Weights of a small GPT-style language model, trained from scratch on English Wikipedia.
Architecture: LayerNorm before each block, rotary positions, no biases in attention or MLP, tied embeddings.
Training: 1403M tokens, 12007 steps.
MLP neurons of a small language model. Each row is named by its layer, matrix (gate and up: input weights) and neuron, and shows model dimensions 266-457. Each number is 500 + 25 x the weight over its row's rms, rounded and kept within 0 to 999. Numbers have three digits each. A neuron's up and down rows have the sign that makes its largest values positive.
A block is one neuron, or neurons of one layer that tend to fire together. Before each block is what it responds to, as a language model described it from the Wikipedia text at the highest values.

Description: Time-reference phrase endings. Last token closing a time or event reference in temporal phrases, e.g. year digits (201-7, 1860-s), after the war, after his death.
L4.gate872:480518483512471515495509463523504521483542547453507472526511529515510459477524471534470490482482522550522491528547475513472493515500473493495522527522499464528497505530451503458513496486488516516480512506530471481474550487511537528500525474453489510490476518482470532492474500477477502495512499512519524471523510517494509491460510518497509507507482498515530494473529511526479542491522494488495479500548523486514552469521462497520448548513485495487531553498507514512544461539494503556482488484505494446517532508506508489505539486518474467474507518490502475486480502525475515442
L4.up872:499491461452473500490487463455548549507515485526466501471479510486533535473452522492494488532508505526493535489470531557508499516513500491504513493491497533521507522503509504470518488507516480479520489503503493513486533497523524486492509482434530513485466506496483496507545491506496534454514509471536496495479531495500509479510497521494497491500492489547540498487516495496494498512525451495522504543477503478488506452532469492521489501517523510499521549509464540523550516475500493539449494502472515459505486497484452533473499479484482488519485529505508511526500538508508538514

Description: Noun-phrase determiners. Determiners that open a noun phrase, mostly "the", possessive 's, and "his", after verbs or prepositions, as in "charged the", "Somalia's", "end his".
L4.gate1227:495543482473537510508514492477476468519471497537534458512474477519518545511476447477529536457480465479454502535499484545500509506463504510525541524539523505514513483516495479482540490503459503511443476508486486517496482521549490485528525530539508510479485493522509490544521465550503523474512463515518477519535471483546493491502520510489482523444504491493527503498472513534522490515506508513514497488545492503468547485525465490518485528524492536502490501503557474525465454544534467476437476505506517522471460489469501497481505521478544491490540478513500509502510484491428519504
L4.up1227:527555517528506501491461436537507452513556519496500514569496511500527492531508494489450493537523466541526528520500502537491506492527516508526515516492499510519486486543517513494445519503506525503478470532515531465491481489498483450494476492544510558488544469464505533495524455453472512490502575471523491540480498470510531465504493498489565506526508493515503496494533526461535481482516535499515497539524540478535503506489491479496494486512442490504489506521514464526458488491507506484498487476546512493495498494500520465510467513492509461532495511480518462470527521496496505485

Description: Comma after sentence opener. Comma closing a sentence-initial introductory phrase just before the main clause, e.g. "In 1399," "At Saint Andrew's," "Recently,"; also "There"/"while" clause openers and "==" heading closers.
L7.gate221:493509485498506435502482525431439472501497487478489542522508512517515499496484509513504482496474505491509525494491491495486453533510497522516468561513469482523489452498489463495508571508527516536502484504493482496457526523540507497513498496485516539482515529521496498493498478494535475520486478498489496474508536497483496506521464458532495514540502480502505505521469483477478503508499491536519508492434538492525479480539476533532526526497489502490536461507572497544525476519532476466508523491525475513521477514497496500495508535476482473509502514457481486500546523485512488507
L7.up221:483504527484503528458559481458452535503523445492490508520511460521508465507531478510465467455473475471455520539555509523506537535503489530527503521481501484464497501513502513505508483530527474521489507485462494504482477505494474500474478534508507448526501517483540509463484530479511559523509487513446496521515497466498493495555496519526449519471488504472497486475547482497503458520505515530492486523498510482503471478505527504518489551489513537512477507461492447522513492485554508490517480460494507537486498524467505550514469508530471502497522477474479496491484454508514480482
L7.gate446:476465479497495498499534468489505491497495490528461525533523529492477514484482469510459472502522468529504501483523490530492523481494502492503506493488505534501532561469505527502473515462530465505477449465484492503454495501514479507502512541512488488485527495490526518495487473539549480510467491498500477506545511459482491468492507487530495523464534471507502468541529551521546495521499491474475484520509475512539533523475434481482466529442501514484513492496505509498497517478534491494510498535495504511519497518490513512499501502502496589483503511494552520501522501529531492499
L7.up446:508506503539477549546543536479518520509482474465514499451487497507445503459488482472517516528504495492493495471512542477500538505484483503514518503564497526505513492511493510481564500503499510572439511511449507528471451481501496488499517506470491507473533501519489506538487476478494480509487533495530489482495512515490480484506495467492526539530511512483536522512522487472518463532465541531493496505531488463528518501485510516468472488475481484543474521488497508543495478511516536467476486506503481520491502494511498517477480496535525466525514544505515482498479502500535507576
L7.gate763:516501538464456514508556526521529473515486496508478457492494531494565524548454510489513481499518501503526497471488468487506519475573525497482512537514474491450558497498510470467536487499489542496509452521489521441501494499503536520515481480489449546478501503466492561523467487530516503523489529510494531517542557493488520528532523504483500547503480517514474501437550528532525524507537465518495512488523523478467491499471460459490464519564493490487476477509515525513455514498496497541491490516538514494486523532511517436467488468496513490549489513469467500564513490466505475507
L7.up763:492512507504508477467498537514526484478517529511500551512468508521491539527501525501472474513482506494484477486489514524507447472479490498505538502520514477541492477481482483518484522504491459499490504479513548527478468495501549500497441523499534453486529529541498464542489507469512513485498491494526480493497459482497517518510548483506507473504479493479534507506485506490480513469471496504531500514465510477503505509483525526455508488461473483522508518552487483486485469421502524492528541487518503522537522487495440507524516494502455516469524492481519435504455500498511467526
L7.gate878:508521511486499519465490461508470511490514512533497530501543485523479530462477443466480499516512443521522499488498487511446508539487447522476501463471502479510462509491522500543485505486504486508526483513554478514508507488539532518490485522499529511512519480465488499498488439501517513484513516499491445462516490493513541519513467491528505511456514474538482538499512484492514494567491454481517478506481489516470482497486504475509492512507471484503485494505565535529530481490545514529568473469473502497519551516508470526485454471483487499487484462519495485494543502529513485498
L7.up878:502497515531515518475529484528503517465477512557472466475494488471511501419505504496529495509508537464506491489512475539511519456459485501472547445533507493519481525475508529482517541531511528518485499490486517509513533487507495535472575494515510528461442500507509486485541507463503501543499530512488513510517510539514507498489508471495464461518467477472531490444530497482486447547484489558517549515523496499502561474474512503495506540502477501506484464516560493471490489514492487500548514531521493505509541515469473472483485489520498516479484487525526505512501490511491486466
L7.gate1543:529504485497437496477538481462482413473522489476506526532516494532476481482481469502444521457534471525479505477520484514503530505540472520480492506495468528484462524524460486507500491518489456495485457442509468500517506486468512517559540488483510514504554503522494488509559480455504503488545518545530514496467497514517568504546504515530515539490553490505504510493497512484502485534489489505505544463503524463500504523488482471526509456507476534488517522518548524533486483527498481506465521502506472521522478495537518517485533522492449454509471469506492531484463492484498471481
L7.up1543:514487495521499513531475543519505508498477515504510500508485509526559507510500521469492477524494479513494492472481558472499529504435485466487555511469503497491486494496544491538448519555516495480492508473528520476512487509482493459536524504511458496541515457447449515498517513532502503512490478521511501530520522519486497520467518544459476498470508496514507459541434488497509478481526524487474466500458543466539551517497501499479503511545509544505500586488481498518475472485512509501492504505521482515515499476543500509523475514545520489524538476500467471546497520486521499538
L7.gate1593:464508469473501476493509490484463509530512532487543525514582478512476467487421496515525450546514524504488498479496487536532475520529516536492501497521472458525522527455498503500483493552479479481500476538490518481500484459460488478492484502513518518465506466489484530553533524485468496482521495491528510461518495480489482518502489509506447456487479498500506483498534517459513437520501494519479499533493557503503499482457517453519478482511491490524496482515491511472482426494487478484497514519518466460508513516520479474507520453511476502494486513480541512491501521511474526512
L7.up1593:481515485487500515524519493470485455479512525512498492558498500448524488506473497496489496508501484522457525486510521467508529520510485501495472490481490504513507494503569526492462495542481518495456443504465474527509488460568531457528465504499489497552492470519504505521463549501497510522565538472481479491536522529506511486486485502558463519509480487486494499523472505470491495539526530524480520539524536539529483530533503520497516511488473508507469488531500510504568482479517480512512511470490483493508530501500487502483485482522484516510483471480468513515504501571495464557
L7.gate2288:498515491509506560459527534517497485471468477536503496517498551467540461481458493490451492506478469512507493491470523471487462494474502498472481467488474497508512482489494528496507507478477491474490488508527466474478522470541516515491511517510500520456523504501521518508475526510515518504516523528449484493476520527501493520512499500470455470495498531503493501487507512517507457487464468482499501509443522506430464514490507502487529532486497499484515516532548489516496431478499538551456551503480527487502476480486502498478527462481562518530501482474544461448492484528475496489
L7.up2288:479518518477539505519489496514527484481499521486538506484500483471503463480494504466452478415459491480453526502488525493485481519509497507549530513515525490558487495518563512501513518522506515462492511512496506480496477503563493493477466497506494493467500518474496531500484550534477580480519497499496513495478526502504496522519482471499479457438518519510501440485513504531490498538498516480550511496492526500471490439491496512470497506498442493471501508482498538502482451504465494477491495551508479494449519515514468501545528470473485464524549476505501529498501462557522473488
L7.gate2359:506510456505514498472542517523517496535514480490510513484484532464511463486488494523494467482473486545488500518473491495463494488514504529502528490522498509477531508506501518490544548481535509533497504522492498522508525507548501499495467513521479543542538468466460504497510471506503502475480453495512523494568507491519534502496468515530515481498475471509520496459492512455526432530513485483482522500569550478509435463529511476537457519488465492461522471558500541518471463488520528503501549464512478513547471519498476457487511487543522465505466494485441504531497476466496478490
L7.up2359:500471450496506483480523525506476463477465510521519514511485466485531503471479495494489501497518517534493519484502498498501534485482500477532465460506470531498522504539480562488484479506460507495486488511514502511513466509522493443544539498516518513518543507514480514507552497502545518503546523499523532480524530501470488468556532481489479535515504490487546471484447488533490479537484522476497546526498563488480529479487494531479507515506451513473464533498529507504474497465554481527524522491518488454493506516500462513486501509518491472483493484487486488516500510506485477462

Description: End of fronted adverbials. Final token of a sentence-opening time or transition phrase just before the comma or main clause, e.g. last year digit in "In 1968", "Therefore", "As a result".
L10.gate50:471494491522484506520500503510505520454520473508520527480480509504531526453496477491488515440523522488492492544507476528523511544512452522542513537508509486514481502488521502501487537546493548530467507496495508483485526484414498530489493541440463554533522490549475520541495512500488509449517535493482521484533548523496474500472526468507530485456489494530478500522516534479526474531514465525469468499509529484490457507501545498534519474496473484533498484493519466501479503529544485513473475501466466513527516522503501505490546483504458496495496504509500510474476511467544483478
L10.up50:478438532502533516484514537490525532526523478458467480496508508542485483488473473477493473500505506491475473511501468483516506536503511512499463487510515483514471456498490522477500574518505480517460474453575500480481507507517490535478543519460454537493534502504516530543449513478474510492529480541484555494485497486521467526438529533490511495499509494481497472529503534483485500537474530488491524485500500529500440462506537462474566503483518474479497480499497495462473464501518503520492476485499529530510470453495482476520531495493431505493504508510479566475470507514469465469
L10.gate347:475520512483492532532491469507503482488475509461510514479483481509525494496511445475498475484503515490512525526502457537491515567530481504461512489456520443510486530509513494477540526523488511536499495492545506484528485483545524476445464556498496540504515486496458522466512482470444490511469493464495489478501500498482494439473466500534517504508530495498483533485532504477483472519507489474509454533465472485531489475510494499515489480483446510508494524500506480520475549543540534528477545529510496522522523541466489515472514480508474511529511523506546490520518486511507478496
L10.up347:511494490554480514491498492516490499478481498461515473479515509531511511456511461495536515516524474517524500520506478517511494502505498522445491485473488460464482526529522510547541499515496517513512503451504517492518476528486515501500492473516519535535508442544449493483514476519446510534543493523543495515498490494507500448502481500534463502518558512545499496496520482485496538534495558499557455507508524465503497509561502529498467453543491468512512489516472507514507551515485560498505504528437532508498506533510502552477525488567456462440497516536519520511498514486471496483
L10.gate1148:517528482500478500550499464506496476494516556500518504505486500487509503532497510508523535539447511514500518500477513476499514544524496522478533459560501476549519504462530512487462505517464425523441504521491513487488457491526485492486497511493527485537495470479452494512520482475469438497563523523471487494489525517494507531477516475486497513512516485508462500484533513510536476462495510503468535530489493491504492522476488520473563499454478523478503537514509487499484466529487528482533547527539474552506495496498513489485512520506518488507540509485539507506503496517503450516
L10.up1148:528495512536468539512508462495476482480510492499500497491468503511548467482484504487490516527466495521449520509475460480529567541505484487490482494528457484491522501468507519468462501502463491503464519453541543516526495488525489511535476526528454501500541485480459494470477509504471499503496519501500522471509524526497507477474499476483501530457505469492470488490490522540506479426488508494474502529495521478465507519427469514477511491509459498497462521528505485459481519555508494513502553484504507520503477531502499508468515518534480482502530534538490484526500511499516514524
L10.gate1239:500524539488505499496537471473459497481508492508479542524543511510472509534502497520527504523495524477505519463509491506485502452505475461465494474496508529463471514466470476487478483526508520521490500495528501528511500474516524477487463504463476448474484434538487452405491495469498487496485500472538498489530468521472537504500513496513526514501521508500488491487546547520514544467479524442525490480477484513532526510501501520532458515506492530470503519506499465545485513515517486511513501514519460482482529491511495495475521465516497478538480514517460470509479458486492495479
L10.up1239:506472522494484518537508515490534490550494557502517485524514489524505509469462517500525490529505539501475510514519506485502472468484583485515513505532471530526524547480498510532452466446549483529467488481500492499491485479527519535446508466474449497517507549496528478515519517517490530500496509535466478539506492483516470458513487486509441503490487522567472462569491446541502521512495465463481543509502516515463492502515489479491476525489514507520475484553533508530478496535523446458468500479509511515542458515459506478524550505469516505522500495515460495512483514538495485481
L10.gate1308:482508524534470527482503501446467499486456480462496505528472532510507507506485509512452478489506469524491499517500500558495451494519522481485515507500511460529479470498528493472523488499489528506515517478519509510496508490489454491513471482487494509515450462499515497542529508501488477505483516481505502501465473459496474481534525472495469531474556520521513516482470514488441549545541511490517514479499498554495534469479482464476482520499511463487551507526498479551540518508503470446500470504510495468480484519483473485475498490537517558513424490481516499478481497497518477512
L10.up1308:502506480512533472527481476527476485482496469481486440552497494503504507488497466489494446491496516501543492461493522468488524532492523508509526565515477469521478490517501487478500498504527512470474483487494562513514471498479447489497510488467511556473529458460507533510491478490555490535512456500495506511504511472522489497492521509489481487497490491477548498468501466527529520510498480496502505500514541439497518494497528501516452521520472515540511495504514518516491503447473491510507548468451507530487489544493474474509478477539525542480505524544543472457480489490513503514
L10.gate1810:482521507510452473530452511509486525465531489505508513497494484469492506452490514478500403544494518488530503505488485511542566487516528445498483488514540499535557478506479544496494489516517446517475495475496497474474458512496490511465523523539542521471467530509505515498476473482478542446510483507501518520488534485497462502496513492474504511496518555548495477509521499503513454486468456545479484500535478486461481540533483552480502531479496499529494536522488486528478472470543479479517465485495520470472499493527520491484513508517472472548532514506493511453546515507526511451
L10.up1810:467506485521513507523482521465506511483481508474526546483511516492476487559523511464476450508468504513503534484493497470479499493511500481507468505516483466519539565508489490485484490534505456501499515499491513510508494516497473510421486512426532507475537470501478483536484481485466516482546495462475522506503492463472528510496561483468484516512483522535472484457545475507465501478491481486491524515521471507526500448516496538484536493481490488492478519477475507526501495545512420459502451480504515533476504477481549489507485474522491487496511495508495485529521494517535512502
L10.gate1915:571506479451553444487517486491504510507500514510457479482514526474470536481503536468485519499516511551464491549508463481509445469523481527543457519468467502533566535507517492502519511515501523511492430526495553508479502512533525488453513529467505540485498441524482518457482493492538472496510504563515501487519495515470518495456533490502521514521526464509507484491452512469524505520473497440515523489520515507540471503510540505536485518525470482485497494501511499493502480499515471488549486510529503497502458525520485484512489485520529509497472538488492473514492500512518489495
L10.up1915:480502511491520483509497512500540560497478528499485476529529504486477492483545479521535497553505529523443480488497473540499489498499480432522497529449505529500511498500526472485541524484485490490487496463514486488488497464495537487460472534487483510516528468503496508484504473452492503476505464485489499522529499512494479479489500488506503497500515444481451496532508538492491490535500492445468506520555513528543462476450520493552528502507454440536536496508521513518495499489510503506513498506520517497493462507489494503514499512519504506469526494513503499448435510530507458486
L10.gate1991:487489500511547459524561458489485487432535467479519543499458482496483511508498535469498526515505470522486487485503511471536534488483454479500531503511524524541484493494502506500494504510493517470495530486545555485546487528525452510503506488533475516514518487500506460488497500487502516504538526512514508510480458542520534472531534482475450536441544489537492516503536504492481533510497456487448543529500504496509536489448487511489513507486460468472508524517476538509484546512476476494500521453487519516490516539503451556507507468513496478511496498464449466555513497493527467454
L10.up1991:505453532530470468517537496528527436501511512463485519492470493484522465489453513495518472508530496525506580500506487504453476491497504477510499518562509553494509494483465529463472495513502504500512509514517470494510500506454508500486546470537477473471476510475522419531516501516507504499500503495475467465491561499496530497484477534491510496495548512520512500503449483499525458545463484491476491518486496504454486506490487511432514537511493532506539484503517484495486476497479529503526480477493452524513493481519460504534507493485516466458498510517476525506449492531547502501